Weights of a small GPT-style language model, trained from scratch on English Wikipedia.
Size: width 256, 4 heads of 64, MLP 1280 tanh GELU, vocabulary 4096, 12.4M parameters.
MLP neurons of a small language model. Each row is named by its layer, matrix (up: input weights; down: output weights) and neuron, and shows model dimensions 112-239. Each number is 128 + 32 x the weight over its row's rms, rounded and kept within 0 to 255. Numbers have three digits each.
Before each neuron's rows, "fires on" lists the tokens most often at its 100 highest values on Wikipedia text that the model never trained on; "fires after" lists the tokens most often just before its 100 highest values on Wikipedia text that the model never trained on. A number after a token or word is its count.

fires on: "- M" 13, " | K" 12, "|" 12, " | M" 9, "- T" 7
fires after: "\n" 59
L2.up1080:055143136111117077202135086123096092073089140137111095142171113130076147112120127159206090132130152167073194147123129119158138147124141185158082097099150125129145125127132125094181126107197158072187163150151140144103103102151107167098160189162124113127121103099093106127088173096118109126111210094184117158100134111142106154181106098070098077131109117124179082113101128127188105150136
L2.down1080:145136145157096129084174082146125158109173084143077101152081136115115148139168123102095147105134110137089133160102148123176170128106179134125176141093094136098134167138150098150136075109151097124086179128179189160147125131176185072133117093103141118166203081108145165135103088113087114205143100161042126059160109130164103133155144095141132155143201149100184095117200171088166098094155

fires on: "\n\n" 53, "R" 13, "23" 7, "D" 5
fires after: "." 30, "==" 8, "2" 8, "1" 7, "\n" 6
L2.up554:086130146086132186134123088140151172110077111074161135176116156130165108144120116086080110094076165116077110048076115104172120126079062181155098090114158056107132087107142114148130086142127141107132097146118156147118161104104176104085140134152148073107129108098138144148086126103088123108124174106160183205087146129091167179156149141161164112151128148148112155101102141085115108185096
L2.down554:140075171162127141133127122181092085188171097076149120171159143096082133093125122115148186101169131160134103140066155105138157064152170116120103094155115134109145106115163126112053121140109094107141172107125190112164143136174173175163182144068107108109067094198152045195119151102149163121121133118110157144157074152036158141129144132130158087147169131143112181107137067130139151106140

fires on: "2" 46, "1" 27, ", " 5
fires after: " (" 30, " in " 12, " (born " 10, ", " 6, "\" (" 5, " " 4
L5.up911:090157125166153121108130142145109062155148156160115163129114149201135058151129191087141117129164118152126102073142132094051121097120163152150099151171145144147138140087100110127121069170202103093150106084109164127177147091142131136093082092147181106123128130037096092172147155142082160119127124155140182134114199122094166155181169110144092116185085141130153141115129177127087138141171
L5.down911:119097116110087165096149149190132156103126179108109131104139047086131130112130124124097078121113140128097135121193187076119120176133079101102150134147107068112104140143105142146126120199128126076163201117125150128058135131151123162162098165096131141162130070061041124151147133130126113092094173123161137146175055186140138131136115166153120137092130121133168095138103152108089123132198

fires on: "1" 27, "3" 17, ";" 17, "2" 5, " (born " 4, "," 4
fires after: " " 29, "–" 11, "-" 10, ", " 9, "i" 5, "uc" 4
L9.up394:144134107119115113131171155118179099196198149143050175096169100120124108112088140110112108143108098089124080188108144089099089132064156077107114173096123101162210084155107112148129142172140129129101160119141096141108146137131133130088151137149140120138096148056119141105109155139131121132081104108107123056132137137046157137122134125135113135150169120120101145167081136126070116141127
L9.down394:109120128112048112162101118086114131080148151192150121140099132114180162150174112095100053089102102144129119138127107134122084119127121149074144114183136115089134102190090091069154074135127132112090113132086148089104135064132092114166070146194100188097137076141124179061095132062115103135155165096154081126134139097175133173169111131131079171135172140115150138221194144147186129096171

fires on: "==" 27, "arter" 14, "==S" 12, "==P" 7, "==E" 6, "===" 5
fires after: "\n\n" 63, " qu" 8, "qu" 5, " |" 5
L2.up74:094095161163161177168128164144182159105115167134047116167104126145133165143143160166114192120065140086132127117090114107134140071115098161125084108084129062142104112139139142202150086094159141175069168115141172175126075127142092134179081153203130159094094120122094135103152096135140085111097098094140107154089166107134187091157136139130188119100155094111195149127162134131152163145064
L2.down74:185135112136112092155126113128165135158118098108134166172148154115127114107102178084144110105087122087183100144112099103139128112157144083111091118102143162236095097134097121140129141157083180115169166133184153118183163140147108127158135130088089165086186093106067120103083094209081143158137114092126067088167088094139111145135174152107149103167136174146108146141055100127094124050118

fires on: "2" 20, "1" 14, "8" 12, "9" 9, "5" 9, "4" 7
fires after: " " 36, "1" 10, " the " 6, " in the " 4, " at the " 4, "–" 4
L5.up20:117139162127133131101169130142163153124125158154093106174104185150136127149115157100142049126124193094113101119125079095107137130122135145110151114124152098084139069086116082156129100184145124158128120187104085120142164127147174140098126112124139184083089103071147102140107156118132115126098083114119132102102121113090135156174172147188121148109172146171202142130133166123082120110141
L5.down20:117166140176104159138169035153129092088045153192137115143086059126099103071148104126133125175096085154077184152128107204139062091173152142130158107115129128135124162171120130095120070130128136113088171168068194191150139120139165167143088174107077115097112139119171084165167163139169101194164115138081174096162136198194172138126164119139152086168167140127136113149184170093147146141093

fires on: "|" 33, " (" 16, ":" 4, "\n" 4
fires after: "\n" 34, "\n\n" 17
L8.up784:081150157126122155172179124099162139127099184134064091175161077135146135196153136128097117122115062117180123165135099096180146100108122169092035126135114163179155051144093150132146131110140133111187147153145069142110154079180153129133175124109114103051139133069139148116072171164101122154116112050141088131149096125114144110138139110090087118197101157201167177106087123148134126188134
L8.down784:117107104101127087091110173173154117147081139148168113132117096039130173151104122085129125108129124142119156129153145168128119110159172102101160131080177122111131112157114074139113153184072137144060130083140116173073102156163136129087161135099096138100156117166146173174081151160105144106151139136123159082101115138120171133168142202080117143088169146128164108179068135103136088103163

fires on: "F" 25, "f" 16, "al" 12, " F" 11, " The" 7, "or" 6
fires after: " \"" 16, "." 16, " (" 9, "\n\n" 7, "F" 6, "\n" 6
L8.up760:097111087151202139153119094180107138089159153085094197144148137088203190153101073073167075111133091157150081116142077169122124104120119126098068154136168166156145156137151148163081141097129093057203088130138118157102135105184124081120123079117119122137157078077132113160129181165122140105112116098135103162174063129158106158155158089081086152131146089124121137120119139185125138118135
L8.down760:130140145105160122175124119155111107148197139133121068062061111075113054156108120120101125102169158091097167153168139124162125131184165169113096080156147132137163127128083089109174094137155128120099205117138177211111103174095135175089118127142114121118139180135114129133091131140115123143121082104131092110089156111178080133123156211152070136110059119147139114168147134132142074170163

fires on: "==" 21, "==P" 14, "s |" 9, "==C" 8, " | P" 7
fires after: "\n\n" 39, " App" 11, "\n" 4, "areer" 4, "s |" 4
L5.up1227:147093148133152113191143100088179097169128118113168117143103152147133132140125185178118155140179097132154121125142121097105095138119127173080076088131117142196130109097128156140085113087128152123160129120159110131095057150188108094142123169167197081117098124186183102157079150152159053096111161066053149177128098088091118098127164073115136146120099137123178161105083108115077141148113
L5.down1227:113170118106112138117162108158172104165107087160160116175098140048090127123182140151124128114129122124181137172148154054188053182113139124065117093112085095112094169151110185176105117126114128082184130110096135109086112127126081100167156106121136140139138174114145178152146181056172150120135101174131104085165072160107182144110081185115078100090178119186154109111090112092120182135158

fires on: " first" 19, " last" 9, " later" 7, "-year" 6, "997" 5, "995" 4
fires after: "2" 20, "1" 20, " his" 8, " was the" 6, " its" 4, " three" 4
L5.up1079:099179189141126128127109131174151189054130184155172127161136131137182155145150073101128132106108110087121089132028136113113142224099141089147177118156114128122075068121141088185136153085159138139142158137127190165080146098095208162083094122136179172156100128153129082150123114156110178104130129135144133186145071138143148154139162103134118130116178101091160115078130173129081157110088
L5.down1079:117151128193145143146131126101101089138119129076102116104078091157124178127081112060173133131162153117069120168127146123099129126126074127102135130122126154158096162147044126131142179089141088182117116202114105100134140096133144139162146142095109106142093091138173152119123134090210112141149170118116138049126114161150092096093086113167200117052191135147138131139127168106169093164123

fires on: "\n" 21, "1" 18, "-" 10, "\n\n" 9, " |" 5, "N" 4
fires after: "==" 22, " ==" 7, "==History==" 6, "===" 6, "| Year" 5, " in the " 5
L5.up156:130126182159152142159150110144166150114140136152083110167132153131133102106084175133069091151127102144096094144075135098087067150145143192143144173176116227175132155125201139147095132157114123093127143091085182053080144115134132088118121115116201154104178100104173183100071123213118098127085112143119121131169056156120157217148160110140115121154190102131138137110143141165138114125184
L5.down156:100071120114096166096144100163123097125144140098117134160136141118102126050143105116145139116141145151131133145069208113123244149181110135164115150128147100130098152156149172147114138106108108100124147123115140118184078120108180136098110119097143081091118098167135133135133134127181089120162133107089145158116139120201106186099128145155146094116136095150174134114140118088115103135186

fires on: "==" 87, "\"." 5, ")." 4
fires after: "\n\n" 47, "areer" 6
L2.up911:105119114145128176099148145173188110105093159152128119074145125186127137141127164122140200112112127123119130061117109170171115108095044199143064120112165101138122136107117076151160146117159100166117198189100141157155127081128072097134105137149102120073084134138199156083126115152055152115129119111132108175100119143100115122093120130187125162126108111126129114108132111143190137112117
L2.down911:148163136158142127158151102117153131160130160138138135179131179098085159163093103101138080078163132074071175114130211112137149156120135087147123158073160049139151119144134168144173086163119091075166156111156156165177105171114110129149157145137086199070122111166137162062131159172094110170119170132082094149104121112139130144106195144148185166111116158110151125129120097118123180050113

fires on: "1" 81, "a" 5
fires after: " (" 28, " in " 21, " in the " 8, " the " 7, "===" 6
L8.up380:101163157136162086158153179118137120104153157134069132188153139052184148104100108137138176146122146100158150135091126098083140137124150184117130149135159166134121140049096116120158144130127122109096121094149120052147136148124138121139147173101123171105144065056158161168113171123117127136163102103067149218095115127164094156187142101149098172162130144181128121113144137144074157171129
L8.down380:184076095116101143133170084155136138051130138121104117129194108108089148094194102136131140132094124135147122130101137096089072063170145118098085104068108082126143171080114126133097124140115171132127093112100071125162062105144180136110093121150189104093146126098130115131109124166113151077142154112125115122117123103152125135129089088191071130183158130107129063122142113131129182125182

fires on: "2" 31, "1" 15, "8" 7, "5" 5, "7" 4
fires after: " February " 13, " " 12, " June " 9, " January " 8, " July " 8
L6.up43:133140121128100160128161126119119152070079135122119160159153140086149141145069169115179116154109125110132190145151174107129051197129142176157150164109108092119128078145107103119093102177140165147128109111099149091117126080245118212144122119127167101125157161168140116126162102107088084124142169145072073072074137094122136172108153083169138144113111120163127162077080124140104133145117
L6.down43:110073094116100130172125125128083139176112120093158127098154088124156147166114103116112180126121140165163090171177112108148155082177167175090126123095141168112137159067177155141107131107084122085109174155189098123132129170118124067060186134145126173130148114113155151162110130113106063123136147174128111150125121162162071188146118143140136068109107178121152107089154144103088177134131

fires on: "2" 51, "1" 11, " dec" 5, "l" 4, "art" 4
fires after: "In " 18, " " 13, " In " 10, " the " 8, " in " 6
L8.up605:095089091111143198077107116155115128095100167167126148136139122128115120097146142060087126093142067110102155047077109113153163221108131128119110110144099082081192094127126125142153092115103175129125091180087077131151141107150139161047157114200150127081150163179165063162101112136143095149205117153166163162160144097135098125142103165151167101137079158130161148178101163143083149042122
L8.down605:122147162154175118104143110149079109132174105070186113139136090115135105180050123121189122144123151117117142148168131163146115072128101148086117188143104187161098144133137164100132142168193137163123148109128135130125121183110133109175128135072131148172100076125122114144104119081152105100102113136111128167115134158065156117102170198133101143161156145164106089124132121115162097205135

fires on: "\"" 43, "″" 7, " " 5, "U" 5, "\n" 4, " zone" 4
fires after: "\n" 24, "." 22, " Time" 4, "\n\n" 4
L5.up944:136131146102118192160091172075170080128124156116102094116154097164143181186157134100142103144132136084112121121118109130167106093129067168097180088099108061154084148140111105130106113058181086167149124107162114112149107136059138096153142166079137131157195060121155124124115145135081148124074026111130101146125107116126153037124132104108086127150133103158117137093148131124191142154136
L5.down944:146127114120130127129086151149123132128148143095109126152132077148147150083125160144171138109186140143167189125155079116168156102086143215135074023129174145117045149118178121127092141122126137149162111153114108185123147161162143167114075125140155165156120112118126183115120182062089048137140129156129150168143141121112091146126115079117095166151120212091152096088124163143103149144109

fires on: "==" 37, "it" 13, "-" 9, "O" 6
fires after: "\n\n" 47, "\n" 11, " B" 5, " gu" 4, " J" 4
L8.up42:063155107159106123153102102207182145128188173127125162127146154148180157137139168082098147115138071132160036204085103158177150109114116165116155144170123088097135164125126114096122109110137153061158107183113101117117170110198130075146147137069173142134134123121188152108132141174041097095080141146131159172088083116083117093102118124108082140110147103096165144105103112131127097112140
L8.down42:112081168102187191131137144097126111147157104097150147159109148152162155082165152164082142145111171116162180093120116115140103097126159085084155144125107080070156154133137079161094126150061103094119162130080114053074128074153109100139111158161136155116170173161122153106094147072120104086103151127083118140147150166132138108098100156213107148150161185119131139166122131129127126150159

fires on: "\"" 31, "- A" 6, ")" 6, "- Genus" 5, "- Species" 5, "==B" 5
fires after: "\n" 34, "\n\n" 18, "." 16
L5.up749:070104126104115178151059164156192114104110097146144144112182172166108180172222146125175154162126134107132168129146121167139165063130106101086144106091080108140094116111062100114107156152112149213122149158156119161135112132126174138108106140097144146145161052119123067136133147111133165129131113129134161096172109099145133121104090069149104086127066124154141125121158112201134185106131
L5.down749:143084158115134120150046114126106197165141119128156081156158150136058179206136133143139123134077192139175136133141098074079151126110100141164108113125107132096092141129080180105118102133138117142153095078066000154131109123138075094141099115121091125140147131073163120152127113125122133156140145199141190132079181154099088144140135080126095154173107096115121179113131157125117128163073

fires on: "W" 12, " Th" 12, " T" 12, " \"" 12, "w" 7
fires after: "." 28, " \"" 18, "\n" 9, ")." 7, " (" 4
L8.up785:083145101151119095178120107152145074130115137136124121084138131165102168129098127119118140162154173082141137158096124099141116075146054098101077089143146134195077130084063133133166161104143059065142125184092105190111108119147133123183144054128153107121161135127116170147135135102063139080114098114151176165199140124130135132178145112108125141157086071144134075146121175187127105106114
L8.down785:121137159121164058157159093139136180153137137096115175140149111117056100129104138130135133111123131160117148199106122103190138148098125174155140137153138086190131106014058165147140087127059095111102030101089132145158098132092073094125127102100159150143107139105088156172115119125138111123147113128151122120159149155187120140070138105138104161142134156117141097171172120158205100135093